From a checkpoint of a small transformer trained on Wikipedia: learned positions.
MLP neurons of a small language model. Each row is named by its layer, matrix (up: input weights; down: output weights) and neuron, and shows model dimensions 16-143. Each number is 128 + 32 x the weight over its row's rms, rounded and kept within 0 to 255.
Before each neuron's rows, "fires on" lists the tokens most often at its 100 highest values on Wikipedia text that the model never trained on.

fires on: "|", " |", " |\n"
L8.up529 [109 150 162 149 139  94 136 134  74 136 114  90 131  98 148 160 106 143 152  79 109  79 101 109 157 136 150 146 177  97  98  62 127 157 128 137  93 120 142  79  86  96 120 131 149 134 161 118 132 158 151 126 131 151 157 130 118 136  75 107 123 130 144 119 153 130 127 109 138 173 136  79  58 132 196 150 120 140 127 134 115 123 101 181  72  75  95 140 110 139 149 157 154 122 108 128 187 186 127 177  75 114  81 168  84 141  87  62  55 113 154 109 178 196 186 157  88  69 207 171 175  66 140 115 136 117 131 123]
L8.down529 [ 78 122 165  85 190 126 111 181 180 119 160 156 109 113 153 183  40 167  63 132 186  12 116 103 122 133 173 121  85 112 115  73 190 117  97 117 162 115 149 139 167 142 132 157 120 165 116 110 144  98 173 165 126 133 161 144  98 114 158 129 137  90 145 109 149 148 167 117 103 141 159 201 183 123 125  79  84 145 161  58 106 153 101 116 103 115 117 162 115 145 129 143 110 123 124 116 113 120 130 130 131 162 116  67 104 106 136  82 214 123 108 177 121 108 110 147  82 117 118 152 144 119 113 142 161  92 132 107]

fires on: " was", " is", ",", "2", "1"
L9.up140 [130 135 145 127  72 127 177 151 130 138 160 133 109 124 114 197 142  99 156 103 184 129  41 171 124 137  95 129 151 111  85 128 109 121  62 109 160 145 144  85 162 132  94 158 117 134 143 104 111 122 158 129 117 141 114 157 164 114  52 154 130 142 116  85 106  71 150 115 111 149 118 183 143 127 129 124 110 112 166 174  58 142 116 130  48 103 151  80 113 123 160 121 183 129  80 106 107 109  52 170 132 148 112 128  97 105 102 141  81  85 132 186  90 116 210  93 142 111 134 132 175 151 132 103 120 148  97 185]
L9.down140 [119 140 147 140 112 100  93 191 118  89  90 120  88 154 131 137 148 142 147 142 135 141  84 137  93 138 171 119 110 121 113 167 114  87 104 170 167 154 149  75 156 107 150 127 146  82 102 120  94  90  98 140 128 110 137 180  63 118 205 137  98 196 127  96 124 148  86 172 104 114  84 173 111 107 146  82  91 150  94 170 147 119 131  95 147 130 152 124 123 127 113 154 138 150 136  94 156 140  72  90 140 117 153 138 120  90  88 162 130 150 115 178 136 108 160 101  96 138 116  77 122 118 143  64 164 109 104 175]

fires on: "0", "2"
L9.up344 [128 168 104  89 107 122 126 111  64 107 185 174 103 117 172 135 112  93 127 125 140 126  88 141 135 105 112 116 170 158  63 129 133  55 108 147 166 144  94 139 144  88  54 137 146 203 117 107 125 152 110 115 115 147 153 163 139 102 106 119 167 142  81  79 122 101 161  76 146 113 141 143 130 180 156 115  94 150 113 156  80 105 125 164 108 103 148 125 158 120 143 138 107 150 147 158 106 182 104 132 149 132  84 120 138  66  98 133 113 105 113 163 132 193 196 173  86  99 141 133 100 140 124 134 107 175 163 153]
L9.down344 [221 130 122 148  64  92 133 164 102 136 130  71 114 103 166 144  71 138 143 134 132 118 101 148 130 175 111 100 134 114 131  77  82 176 148 113 153 134  93 134 164 135 144  89 159 135 122 129 137 113 150 176 123 132 110 116  62 109 132 126 144 137 139  67 133 141  83 166 116 120 130 159 146 111 117 158 167 192 120 111 134 144 130 171 155 105 118 159 148 159  92 163 120  44  97 140 147 156  87 121 138 109 133 109 213 114 106 118 112  68 100 177  65 209 144  80 136 162 105  95  78  81 111 162 154 199 124 168]

fires on: "1", "0", "3", "2", "4", "6"
L9.up284 [154 161 118 117 106 117 123  90 107 113 133  97 129 158 114 142 114 121 138 131 190  82  53 174 144 163 114 114 117 150 140 123 155 133 124 174 125 113  87 171 145 137  61  53 104 187 143 136  97 155 123 156 120 104 145 129 145 152 102 201 136 125 127  95 140  81 162 130 104 116 137 174  74  77 174 118 136 134 123 145  74 116  96 121 101 122 120 146 128 167 171 164 126 118 142 117 141 128 124 204 100 154 111 145 101 113 104 119 111  45 112 192  94 214 172 153  53  84 134 122 159 155 138 161 101 156 154 119]
L9.down284 [174 111  73 151 155 121 111 129 133 138  79 123  93 157 132  71  79 106 129 116 140  77 107 147 113 116 118 118 104 150 140 127  92  96  72 119 116 103 141 129 168  91 200 172 166 156 148 121 137 100 120 184 198 144  94 117 118  91 150 186 126 128 194 101 117  57 158 138 128  89 163 153  70  93 118 160 141 160 127 112 147 170  95 115 149 135 166 218 162 140 109  93 112  52  87 138 116 124 121 114 133  80 157 116 158 126 159 105 140 122 108 140 147 173 133 127 111 114  93 127 141 140 124 153 126 124 128 126]

fires on: ".\n\n", ".\"\n\n", "\".\n\n"
L8.up906 [118 111 123 129 109 127 167 115 146 147 121 110 151 158 136 157 102 140 151 117 173 129 104 151 107 173 169 109 163 113  60 123 187 165  82 141  75  90  85 158 155 103  80 139 111 109 156 136 105 110 125 109 151  89 121 112 109 129 129 132 121 164  84  93 155 109 155 144  89 128 151  89 137 158 102 101 176 142  88 118 161  63 192 201 162 105 106 141  93 154 134 168 139 133  63  86 167 137 126 145  94 129 122 171 103 167 118 147 102 124 129 133  75 193 109 130 113 146 133 153  71 110 215 225 122 161 162 169]
L8.down906 [157 150 105 113 122 116 160 148 148 151 150 133 123 133 138 127 110 137 127 137 129 138 145 128 125 136 119 128 101  78 128 120 118 110 111 119 159  96 122 128 131 141 133 108 142 131 103 128 128 161 123  97 183 109 147 117   0 127 122 170 160 140 130 126 136 111 255 102 132 145 144 136 156 142  91 147 134 132 136 108 133 109 114 112 134 150 105 124 119 115 116 117 115 116 154 120 122 120 139 134 127 111 131 133 144 127 104 139  98 150 126 118 128 149 148 145 109  95 115 140 124 116 180 130 134 145 130 134]

fires on: "0"
L9.up427 [129 163 106 139 147 134 134 144  90 130  98 104 109  92 141 136 168  89 163 141 138  92  99 143 102 152 139 169 207 164  34 106  96 129 150 154 143 110 157 138 142 102  58 146 123 170 170 132  99 126  92  97  98 172 146 107 135  97 118 118 134 129 108 133 114 129 107  56 141 133  93 173 150 124 135 136 127 147  53 131 117  63  96 166 134 105 165 110 153 103  46 131  60 116 116 167 131 167  72 152 126 132  92 129 167 117  99  96  55 121 181  66 138 138 151 124 121 114 145 124 135 128 156 114 166 118 128 112]
L9.down427 [123 132 128 188 172 100  76 173 174  87  83 108 217 143 123 111 139 134 142 123 112 129 104 138 121 104 145 114 151 109 150 111  78 148  87 110 143 161 148 131 113 124 130 130 131 130 152 148 131  97 146 166 108  78 135  53 110 159 174  99 186 159 131 103  81 128 114 171 144 117 170 156 151 141 135 127 146 153 139  94 164 177 118  97 107 168  64 181 113 108 101  69 222  60 108 105 110 129 145 122 119  72 132 147 141 144 126  94 120 130 156 188 154 118 141  82 187 188 118  72 156 104 137 134 163 127 141 126]

fires on: " ", ",", " the", ")", " and"
L9.up184 [182 101 161 141 159  83  94 162 160 131 107 108 187 107 105 140 110 108 159 184 131 109  94  76 149 127  54 120 172 116  84  88 107 143  91 141  93  98 146 110 104 178 105  68 105 129 111 134  83 148 136 149  85 119 151 128 137 143 141  54 164 111 106 138 158 143  90  53 122 171 115  51 167 123 111 170  93 117 116 141 126 121 182 114 116 121 156  61 173 188 143 151 152 147 127 149 124 102 131 118 117 223 105 124 111 157 192 155 140 122  99 161  96 149  77 135 120 131 123 165 101 140 113 110 119 115 159 133]
L9.down184 [ 69 129 109 141 113  74 163 124 113  71 172 133 184 120 155 153 175 145 107 104 118  64 135  99 107 135 178 123  97 101 145 203 118 107 168 127 143 131 150  85  96  60 118 152 114 153  79 158 129 173 127 120 174 155 115 138 195 143 121 155 119 144  99 119 136 159  89 123 142 105 152 160 141 158 161 120 145 102 157  67 128 122 111 144 112 169 111 114 168  68 154 186 135  93 177 131 149 122 142 127 107 186 165 148 153 112 130 134  87 145  83  76  57 102 170 103 123 174 161 140 191 140 104 133 101  93 103  70]

fires on: " and", "d", " to", "b", "g", "se"
L9.up251 [144 135 150  75 106 145 132 139 121 154 122 162 104  89 120 127 146 140 112 136 170 151 122 122  97  76 126 133 214 104 134 143 117 107 111 126 144  90  53  93 135 124 140 149  85 156 146  84  87 165 130  63 114 142 144 114 129 129 107 112 134 130  95 177 174 135 118  93 154 113 148 153 151 179 143  87 142 104 173 150 109  73 195 128 159  90 101 100 122 146 148 201 139 180 123 153  67 104  80 165 137 216 110 142  93  93 185  84  84  97 172 175 176 185 105 169 104  97 140  94 147 117 119 107 119 178 129 109]
L9.down251 [145 141 110 121 162 175 162 139 152  95 138 154  73 114 152 132 134 150 121 162  92 144 107 141 132 172 137 109  92  61 141 117  97 123 136 182 131 101 102 113  75 132 154 142 146 143 167 146 240 152 190 140  91  81 133 121 165 119  90 117 102  94 161 123 156  89  74 186 153 118 120 170 146 115 100 198  80  94 141 186  65 103 132 145 142 103  86 165 127  98 100 160 120 121 110 185 144 128 120 132 129 131 128 141 189 134 153 126 118 195 121  91 101  69 121  92 120 129 137  74  81  51 103 136 153 107  70 136]

fires on: " the", " two", " single", " fourth", " The"
L9.up112 [148 107 111 153  91  78 136 140  69 138 135 180 176 103  95  99 111 138 103 195 153 121  83 133 128 179  67 107 154 126 113 113 121 123  99 152 152 106 149 174 158 165 109 136  94 142 163 138  75 101 165 163 106 129 124 110 137 130 102 182 153 118 146 183 146 148 115  97 124 154 100  68 108 231 175 131 163 130  68 105  97  76 117 127 163 134 124 110 170 144 160 132  85 105 130  70 139 171  91 134 115 116 106  91 173 149 152  78 118 101 192 117 166 116 117 127  37  74 155  95 128 138 207 177 175 123 180 110]
L9.down112 [112 105 139 130 102  87 221 107 144 105 152 172 135 107 133 139 123 106 101 128 109 131 108 107 173 152 141 168 144  92  97  82 115 134 197 162 124 146 134 125  77 117 136 165 102 124 149 148 161 105 157 200  24 102 115 121 108 113 142 120 137 142 113 144 147  33 144 121 112 191 155  85 123 126 152 146 103 101 171 123  63 124 116 143  86 132 168  92 154 139  90  68 105  95 164 100  81 209 141  92 122 129 183 139 162 123 118 164 116 110  64 138 166 146 131 153 135 134 135 127  93 128 154 181 105 120 141  99]

fires on: ".\n\n"
L2.up187 [127 179 131 157  83 117 174  96 129 167 141 111 172  89 116 155 121  99 143 137 150 124  91 123 133 132 130 130 148 100  62 134 175 168  91  84  90 150 114 130 124 116  51 130 136 130 151 178  96 166 108 111 133 108 186 134 111 127 120  98 169 125  62  16 147  82 117  93 131 188 151  72 110 147 105 112 146 105 124 158 145  58 156 156 144  98 121  96  65 150 132  99 152 116 164 143 145  96 147 100 121 151  56 172 119 177 149 114  75 135 169 103 146 142 118 158  88 132 157 139  93  78 150 235 127 152 168 160]
L2.down187 [142 127 138 136 119 135 151 110 156 154 105 117 122 113  85 152  59 124 143 127 113 171 103 161 131 148 157 188 104  74 132 112 127 141  96 126 126  92  88 144 158 117 132 127 146  90 164 132 101 112  99 109 158 121 132 141   0 158  91 125 128 135 116 127 136 132 255 154  84 130 134 136 140 107  98  84 161 109  93 117 135  90 118 157 150 136 100 123 111 122 153 143 138 166 114 103 146 135 157 123 130 139 136 123 123 180 104 129 127  76 150 114 142 128 124 123 130 119 108 145  81 105 141 176 148 173 159 134]

fires on: ".\n\n", ".\"\n\n", "\".\n\n"
L8.up80 [137 128 116 148 120 111 179  70 161 169 131 132 137 141 137 146 103 104 129  76 181 132  69 137 107 148 112 105 111 122  48  93 206 147  92 130  98 124 143 166 128 187 106 126 120 127 188  88  93 123 101  89 133 114 202  97 107 123 132 119 144 140  90  94 147 129 154 149 133 164 123  81 105 153 102 129 182 170  72 130 132  61 179 178 117 109 120 131 115 167 123 138 118 137  91 105 174 133 140  81 118 104  98 190 102 190 153 153 127  92 139 106  86 192  99 134 116 130 118 111 126  93 201 201 134 151 160 115]
L8.down80 [116 147 150 124 121 121 112 125 154 140 112 110 140 134 106 136  99 129 188 176 135 145 121 149 120 138 132 167 151  75 147 129 138 143 128 135 121 128 111 139 131 125 115 119 136  85 133 139 111 132 151 133 163  91 129 148   0  96 111 137 154 144  93 144 124 127 255 105 139 131 150 117 124 138 109  95 121 125 115 126 114 108 127 153 117 118 121 129 137 117 142 157 148 149  92 117  89 101 128 127 160 156 149 103 129 142 137 127  92  91 174  92 163 111 135 144 139 126 119 146 149 111 139 135 152 113 146 121]

fires on: "2", "1", "4", "3", "A"
L9.up413 [159 186 103 120  78 183 171 141 136  77 158 159 101  81 117 163 141  76 139 138  85 149 108 115 127 125 158 106 167 149 109  95  49 128 161  61 128 118 178 145 164 102 152 164 135 155 141 109 110 194 142  46 146 143 150 143 160  87 144 107 143 139 127 132 127 119  96  42 128 133 161 140 113 157 126 139 111 119 155 109  99 100  81 155  84 164 100 158 129 135 118 161 119 122 124 106 145  90 114  98  71 140 100 117 125  98 125  86 107 119 156  64 161 111 123 157 144 123 131  85 134  52 155  62 176 236 147 169]
L9.down413 [139 147 145 118 137 131 133 127 140 132  96  96 166 114 150 105 113 110  93 112 104 128 117 139 148 132  95 190  95  89 153 161 174 149 134 140 119 153  78 113 112 206  83 166 117 105 171 124 196  23 182 101 101 108 169 145 157 110 103 125  92 155 102 124  71 145  99  79 129 111 179 151 105  91 108  62 163 170 119 109 179 125  97 152  98 157 156  97 156  99 111  79  82 169 157 120 174 188  86 103 101  83 187 126 149 126 139 111 148 134 171 166 175 120 122  98 135 173 103 126 134  93 109  97 145  94 108  62]

fires on: "d", "b", "t", "ad", "p", "n"
L9.up105 [128 183 111 125 123 116 131 138 111 142 134  88  86 114 134 144 163 121 194  83 211 126 103 144 149 138 115 109 146 145 111 159 106 133  84 147 105 152 127 149 109 132  61 132 118 107 203 146  99 174 108  48 108 113 135 100 137 107 122 120 167  68  71 159 164 141  99 167 113 112 162 177  85 182 129 134 110  84 169 129  87 124 211 148 120  84  57 139 145 130 110 139  93 109 175 136 106 123  78 141 140 188 129 103 182  58 133 153 107 135 114 115  91 123 106 105  95 106 148 159 214 152 119  86 181 168 138 145]
L9.down105 [136  85  77 143 137 168 159 164  75  62 102  93  99 139 131 161 112 101 121 180 107 189 161 159 156 170 138 110 111 133 140 151 117 180 180 165 117  70 159 158 142 145 120 137 153 132 138 133 210 145 148 101 124  93 122 154  77 107 113 146 153 147 118  79 131 101 117 111 167 174  93 157 107  82 114 147 106 107 111 127 155 147  95 136 112 148 147 145 148 126 171  70  86 145 118 110 108 165 211 110 132 122 222  92 123 114 116 117 145 151 134 123 102 156 106 111 138  65 144 129  95 150  85 101 112 103 134 142]

fires on: " is", " was", " born", "born", " –", " formed"
L2.up10 [101 132 151 104  73  50 159 122 127 142 158 178 138 102 149 180 134 121 141  84 100 106  90 109  75 142 149 179 184 126  97  96 134 144 130  95 127 174  92 141 110  89 151 184 101 152 101  67 130  62 113 129 131 156 107 169 163  74 145 135 161 132 141 109 110 116 117 134 143 107 147  47 158 132 146 165 144 165 126 125  61 123 161 118  80 148  92  91 163 151 123  91 149 136 130 144 148 195 135  98 114 157  80 122 128 140 119 160 124 102 111 192 129  72 166  93 104  96 164 103 152 143 139 130 118  85 194 133]
L2.down10 [115 141 160 120 119 114  72 136  75 126  97 164 141 154 105 131 158 163 102 156 111 107 136 172 130 108 164 126 145 102 115 163 116 109 162 108 147 119  52 228 127  96 177  55 105 114 163 142  97 129  84  76 111 141 116 105 109 114 119 117 150 112 108 158 172 170 172 145  97  93 117 130  80 104 110  78 171 135 123 125 146 123 108 167 188 134  96  77 146 164 122 109 115  26  92  98 184 166  96 159 103 182 120 111  79 150 153 160  81  75 150 137 123 160 124 146 149 169 136  89  96 119 124 104  83 131 173  97]

fires on: "1", "2", " ", "."
L9.up741 [206 141 108 100 128 107 182 148  98 169 189  64  99  88  91 197 184 137 132  83  87 175  74 113 175 172 103 135 129 134  99 149  86 190 114  95  70 121 126  90 137 216 106 164 141 122 114 133 129 140  99 131 140 102 197 122 140 115 151 115 112 106 139  76  81 124 115 108 147 115  84 179 121 116 114 126 141 123 130 116  83 127  95 127 146 109 163 137 104 109  85 115 113 106 151 181 129 156  68 170 133 105 117 171 129 113 123 149 128 182 117 108 120 129 126 186 110 112 140 117 192 121 132 117 128 178 103 142]
L9.down741 [105 150 119 131 163 145  65  79 166 170 130 133 151 170 166 154 105 137 113 158 141 127  96 139 102  66 175 141 123  66 158  79 106 130 112 139 139 126 110 142  70 106 129 173 138 109 182 164  69  80 160 112  76 115 115  78 197 118 151 130 145  72 116 110 143 156  95 135 157 167 191  83  99 120 119 109 194 134  92 155 140  98 177 116 185 180 135  83 144 154  95  77 109  93 122 147 214 158 150 113 122  71 121 116 162 137 108 125 134 106 148 117  76 125  86  96 135 131 126 155 107 100 167 107 117 140 151  89]

fires on: "\n", " |\n", "|", " |", " B", ":"
L9.up718 [121 134 118 100 137  75 161 128 102 118 126 114 162  92 160 139 139 138 115 158 175  62 114 143 151 155  81 103 140  96 177 137 186 166 146  91  94 151 139 178 172 160 175 146 182 110 178 150  79  79 113 121 121 145 146 107 127 134 106  30 123 123 140 133 130  98 116 123  94 144 142 107  45 160 199 136  82 139 134 112  88 132 186 155 116 124  99 127 151 160 136 168 139 111 115 145  78 113 127 134  58 160 114 168 164 143 153  80  99 160 160  99  98 161  87  80  91 101 180 124 168 114 201 174 146 124 178 109]
L9.down718 [146 100 167 111  96 147 120 135 135 161  96 167 117 111 143  80 101 164 144 121 187 120 126 126 135 154 110 172  91 138 159 168 168 119 142 104 144 116 157 182  86 166 136 119 175 101 168 109 147 140 159  92 170  79 115  93 138 117 142  75 139 129 160 127 154 122 169 139  82 110 147 154 204 151  74 138 107 117 128 128  86 173 104  51 134 107 107  96  77  69  90 146 108 155 159 133  94 131 131  93 113 120 153 149 175  93 117 131 156 150 140 115 137 160 134  92  83  45 180 143  97 148 151 169 107 143 114  78]

fires on: " |", "|"
L3.up200 [114 119 158 119  98   2 108 147  99 132 100  89 188 111 144 118 100  96 170 156  82 118 130 156 123 160 139 111 150  95 105  90 150 127 100 137 120  98 155 136 131 151 149 170 114 124 208 138 138 160 145 134 139 185 159 201 108 140  68 117 118 129 114 127 144 135 119  70 117 129 148  99  87 153 190 125 151  82 113 129 143 116 124 168 149 102 142 143 122 112 117 202 157 121 138 144 136 140 124 140 106 146 132 182 162  67 132 134 152  74 155  94 141 133 165 113 116  57 255 117 176 114 120 158 149 157 157 106]
L3.down200 [100 135  94 107 192 172 163 163 130 130  49 107 159  80  66 110 105 130 146  83 113 119  96 156 147  80 176 157 156 142 148 121 133 163  60 146  59 186  82  63 151 134  98  92 121 138 158 118 119 100  79 131 130 137 164 137 126 102 174 133 159 149 132 122 128 121 124 139 122 129 137  90 130 108 134  89 140 168 150 111 180 142 183  86 132  66 155 152 158 151 120 110 171  55 113 158 156 163 135 192 147  78 166 165 144 113 177 124 167  98 114  85  62 105 154 170 122 101 189 167 154 121  74 143 150 127 105 128]

fires on: "th", "1", "0", " every", " per"
L9.up533 [173 126 146 115  53 154  78 114 122 134 184 134 126 165 216 124  99  89 179 122 126 133 155  95 126  72 146 111 142 133 111 101 125 115  98 149 108  55 164 164 102 152  58  99 118 218 129  94 130 203 140 104 123 121  94 140 144 100  96  32 131 144 151 143 101 135 107 130 127  96 154 141  78 164 168 142 112 169 109 147 134 105 180 171 127  78 141 114 161 175 133 164 123  99 128 166 141  92 187 140 127 126  90 123 131 104  72 108  90  96 141 126 159 110 175 179 132 152 134 105 134 154 135 154 147 180 171 142]
L9.down533 [162 111 148  36 128  94  94 255 180 111 172 137 123 136 143 121 185 111 165  92 103 177 167  82  26 133 147 126 155 153 113  93 127 145 105 166 138 129 124  92 182 134  77 121 107 162  99 136 169 146 171 154 154 151 151 100 139  67  79 114 105 155 134 134 143 166  65 162 108 109 107 135  94 126 100 114 151 125 164 115 126 108 102 137 147 102 115 194 157 157 104 117  83 121 101 115  99 132 162  99 123 109 114 119 144 160 141  99 167 134 120 117 178 196 107 120 160 174 138  88 121 143  88 153 106  93 125 156]

fires on: " in", " d", " to", " R"
L9.up594 [108 145 163 124 116 138 106 141 174 137 137 107 131 163 137 154 145 137 114 184 100  92 143 132 123  96 110 141 175  96 131 153 127 156 172  84 114 127 103 178 128 172  99 126 154 158 161 114 113 153  70 130 105 204 121 170 142  74  97 120 129 107 132 136 187  78 100 103 125 154 123  88 189 125 122 129 183  49  87 103 137 137  86 149  68 175 128 169  95 148 138 123  58 171 103 177 106 141 167 129 164 137 102  98  96  94 205 142  55 176 157 155 125 119 108 198 112  77  90 150 108 110 189  93 110 102 171 153]
L9.down594 [ 87  99 124 101 181 128 145 164 115  93 107 125 122  71 173 185 134  77  74  56 165 153 171 118 144  59 150 123 141  86 102 124 113 152  88 133 124 171 146 115 143 137  86 131  97 122 150 121 106 133 136 152 119 139  98 121  51  67 129 123 176 168 122 198 140  76 119 124 148 106 140  82 120 123 176 167 177  98 207  65 153 134 150 151 175 137  62 146 146  89 138 109 190 157 133 167 104 133  81 136 171 174 149 127 111 145 165 101 148 152 123 100 169 132 204 113 122 142 143 134 155 176  84 137  79  79 121 155]

fires on: " and", " to"
L9.up637 [175 139 134 128 118 136 133 139 150 172 123 110 142 134  80 135 156 164 152 131 119 115 139 123  97 104 150 110 206 125  98 133 136 117  83  80  80 141 136 150 144 137  61 116 121 129 100 130 119 143 141  79  53 140 128 140 124 118 106 136 124 116 127 120 120 165  84 122 143 144 114  56 132  81  98 130 153 155 149  99 120 108 168 115 155 134 125 125 147 169 106 101 123 131 124 117 225 146 112  76 100 134 107  74  55 146 218 102 128 161 111 196 117 167 107 169 181 131 117 172 144 125 149 103 123 142 122 167]
L9.down637 [ 49 154 164  76 115 106 139 168 127  96 142 149 180 125 146 126 195 155 110 150 142 130 152 141 130 139 166 148 101  90 149 133 170 157 115 153 100  62 149 159 119 144 132 152 109  99 159 119 152 153 156 122 127 148 136 106  53 106  94 108  79 151 112 160 151  71  61 198 143 129 133 103 165 111 166 173 114 152 138  83 114 101 116 147  91 130 125 169 118  88 125 178 136  98  58 136 112 194 201 161 175  91 112  76 134  65 155  94 118  86  97 127  98 116 158  71 136 127 112 132 147 126 154 134 134 121 134 168]

fires on: ".\n\n", "|", " ", ".", "2", "="
L9.up839 [109 132 122 184 108  87 156 155 186 155 193  71 142  96 118 142 145 178 146 124 121 163 106 153 152 133 127 111 139 173 113 148 158 152 109 145  98 118 183 142  95 154  94  87 107 102 117 139 107 148 119 127 117 126 140 118  90 130 156 152 132 142 131 186 153 111 155  84  92 154 149 154 182 146  60 134 162 163 147 173 114  86 197 140  91  94 114 155 111 127 171 139 165 101 137 122  79 127 132 176 118  64  84 170 165  84 158 148  43 158 118 117 120 145 135 177 119  93 119 146  95  59 209 150 106 137 141  85]
L9.down839 [119 140 158 109 148 101 145  60 145  92 143 158 107 133 137 142 153 161 116 142  82 135 132 160 118 113 143 111 136 163 172 118 156 144 121 112 133 106 108 102 121 163 121 179  96 113 127 112 154 101 114 163  98 111 119 163 255 131 155 100 121 111 107 137 110 109   0 151 138 121 158 102  97  66 111 143 135 108 141 149 136 165 122 114 130 120 174 100 135 147 137 124 159 129 117 181 157 147 107 176 139 133 157 114 119 154 127 150 186  88 145 141 115 138 101  95 145 158 110 102 136 148  69 149 150 116 118 148]

fires on: "om", "|", "d", "g", "if", " |"
L8.up416 [104  81 147 128 125 118 145 129 120 177 106 134 166 110  88 123 162  95 147 108  89 115 124 188  93  91 125  99 169 105 138  80  61 148 184 123 148 154 166  93 117 153 105 146 150 133 185 186 152 173 107  71 117 127 183 140 122 148 115 116 138  93 116 151  81 147  76 103 119 189 169 135  88 159 144 120  87  72 137 193  48 158 141 191 128  81 137 101 125 115 172 157 108 142 125 186 130 154 120  96  88 123 126 172 126  83 155 122 136 100 161  79 122 142 151 128  97 122 175 150 132  82 156 111 136 167 167  97]
L8.down416 [124 134 128 118 229 158 116 139 123 124 105 134 126 116 133 103  54 145 118 152 125  85 141 149 203 120 114 147 118 145 119 110 171 104 101 129 117 121 138 174 134  98 148 199 121  71 148 145  70 134 146 179 132 160 120 136 126 135 142 105 171 136 136 164 192 112 154 109  55 135 166 151 126 100 105  90 186 168  68  91  54 149 132  68 121 110 116 180 149  88 113  94  82  54 183 147  65  85 124  93 152 146 160 104 121 147  73 127 173 175 138 136 148 101 131 107 103  89 163  97 165  91 157 135  95 183 101 137]

fires on: ".\n\n", ".", " ==\n", ".\"\n\n", "==\n", "\".\n\n"
L8.up304 [113 154 110 145 169 138 135  90 122 102 144 111 210 127 141 211 128  72 159 125 112 137 115  95 163 159 114 148 120 113  69 136 185 192 123 110  95 158 112 107 118 135 118  74 113 141 127 193  86 121 108 146 129  96 196 113 141 108 175 118 120 119 100 122 119 138 146 121 115 175 121 110 146 151  72 120 139 186 133 123  97  43  95 162 124  91 131  92 137  79 127  97  87 130 150 143 148 110 137 111  91 167 103 158 121 156 170 120  94  92 148 151 130 167 120 183  99 116 177 129  72 135 142 207 117 167 188 147]
L8.down304 [133 151 125 110 106 119 133 143 153 146 121  66  99 145 110  88 189 160 154  95 119 125 102 180  86 140 164 169 115  64 130 123 141 133 113  92 159 119 122 152 151 155 152  84 122  93 160 144 131 158 134 183 142 126 155 146   0 127 130 154 138 190 143 126 158  52 213 161 114  86 169 117 139 137 100  32 163 151  78 132 164  88 130 159 137 139 125 117 103  66 153 113 139 167  95 117 158 149 168 102 146 139 153 155  89 150 119  84 176 129 122  79 133 137 149 121 110 107 146 157 169 135  99 119 121 108 164 166]

fires on: "th", " b", "6", "7", "st", "5"
L8.up750 [118 141 127 169  88 137 134 127 152 132 167  80 121 123 118 122 115  87 190  80 207  47  90 141  91 157 130 135 160 145 134 154 118 112 124 122 151  72 103  98 106  86 122  74 136 193 106 112 104 145 167 148 131  99 134 134 132 104 111 152 108 120 105 132 103  56 142 140  74 135 136 135  76 123 191 156 149 142  68 227 103 121 122  99  88  66 118  85 135 151 183 147 125 108 141 157 200 119 126 161 131 152 145  89  61 158 107 105 112 122 120 107 171 207 153 213 128 134 126 102 131 126 155 155 157 150 144 165]
L8.down750 [110 148 159 149 158 138 120 205  90 127 117 124 118  89 165 109 130 147  69 132  87 184 145 120 135  77 132 134  33  85 127 132 169 134 118 100 127 118 122 130 170 165 104 184 188 105 149 112 118 123 106 156 219  99 133  92 101 112 138 170 130  89 163 149 104 114 180  77  83 123 110 129 108 130 145 156 118 149 127  93 168 115 111 155  82 118 120 166 145 101 109 161 122 130 148  95 106  98 131 140 109  91 125 148 200 110 159 134  71 144 111 166 133 105 124  88 165  95 168 142 162 148 156 129  74 138  81 134]

fires on: "i", "d", "n", " B"
L8.up351 [168 168 119 126 115 146 141 131 118 141 123 135 111 115 118 117 133 105 174 103 110 139 105 118 204 124  74 101 123 151 134 133  81 113  93 104 127 135 103  80 106 139 108 149 133 186  75  84 126 166 154  84 102 100 151  92 125 144 106 166 134 103  77 124 106 103 117 132 145 124 142 156  70 231 210 105  90  71 112 159  96 112 157 126 146  44 175  74 128 127 130 182 122 160 158 138  88 115 118 109 136 214 117  95 142 125 118 143 104 136 108  89 123 179 126 127 115 123 168 126 172  83 143 115 139 146 162 130]
L8.down351 [146 113  95  79 153 202 173  96  90 104 137 122 104  62 159 145  73 142  97  72 136 108  91 175 158 129 178 106 140 146 103 148 116 129 117 141 133 108 169 138 125 152  76 116 150 138  95 127 156 131 109 112 126  89  75 104 104 135 126  99 159  74  81 117 128 170  96 166 165 111 145 109 155 128 110 143 152  62 132 137 144 187 114  46  98 181 103 152 147 169 171 101 137 185  86  80 130 158 173 119  80  80 118 114 100 142 147 157 121 117 155 142 124  57 179 127 121 100 157  99 108 111 103 123 155 191 173 155]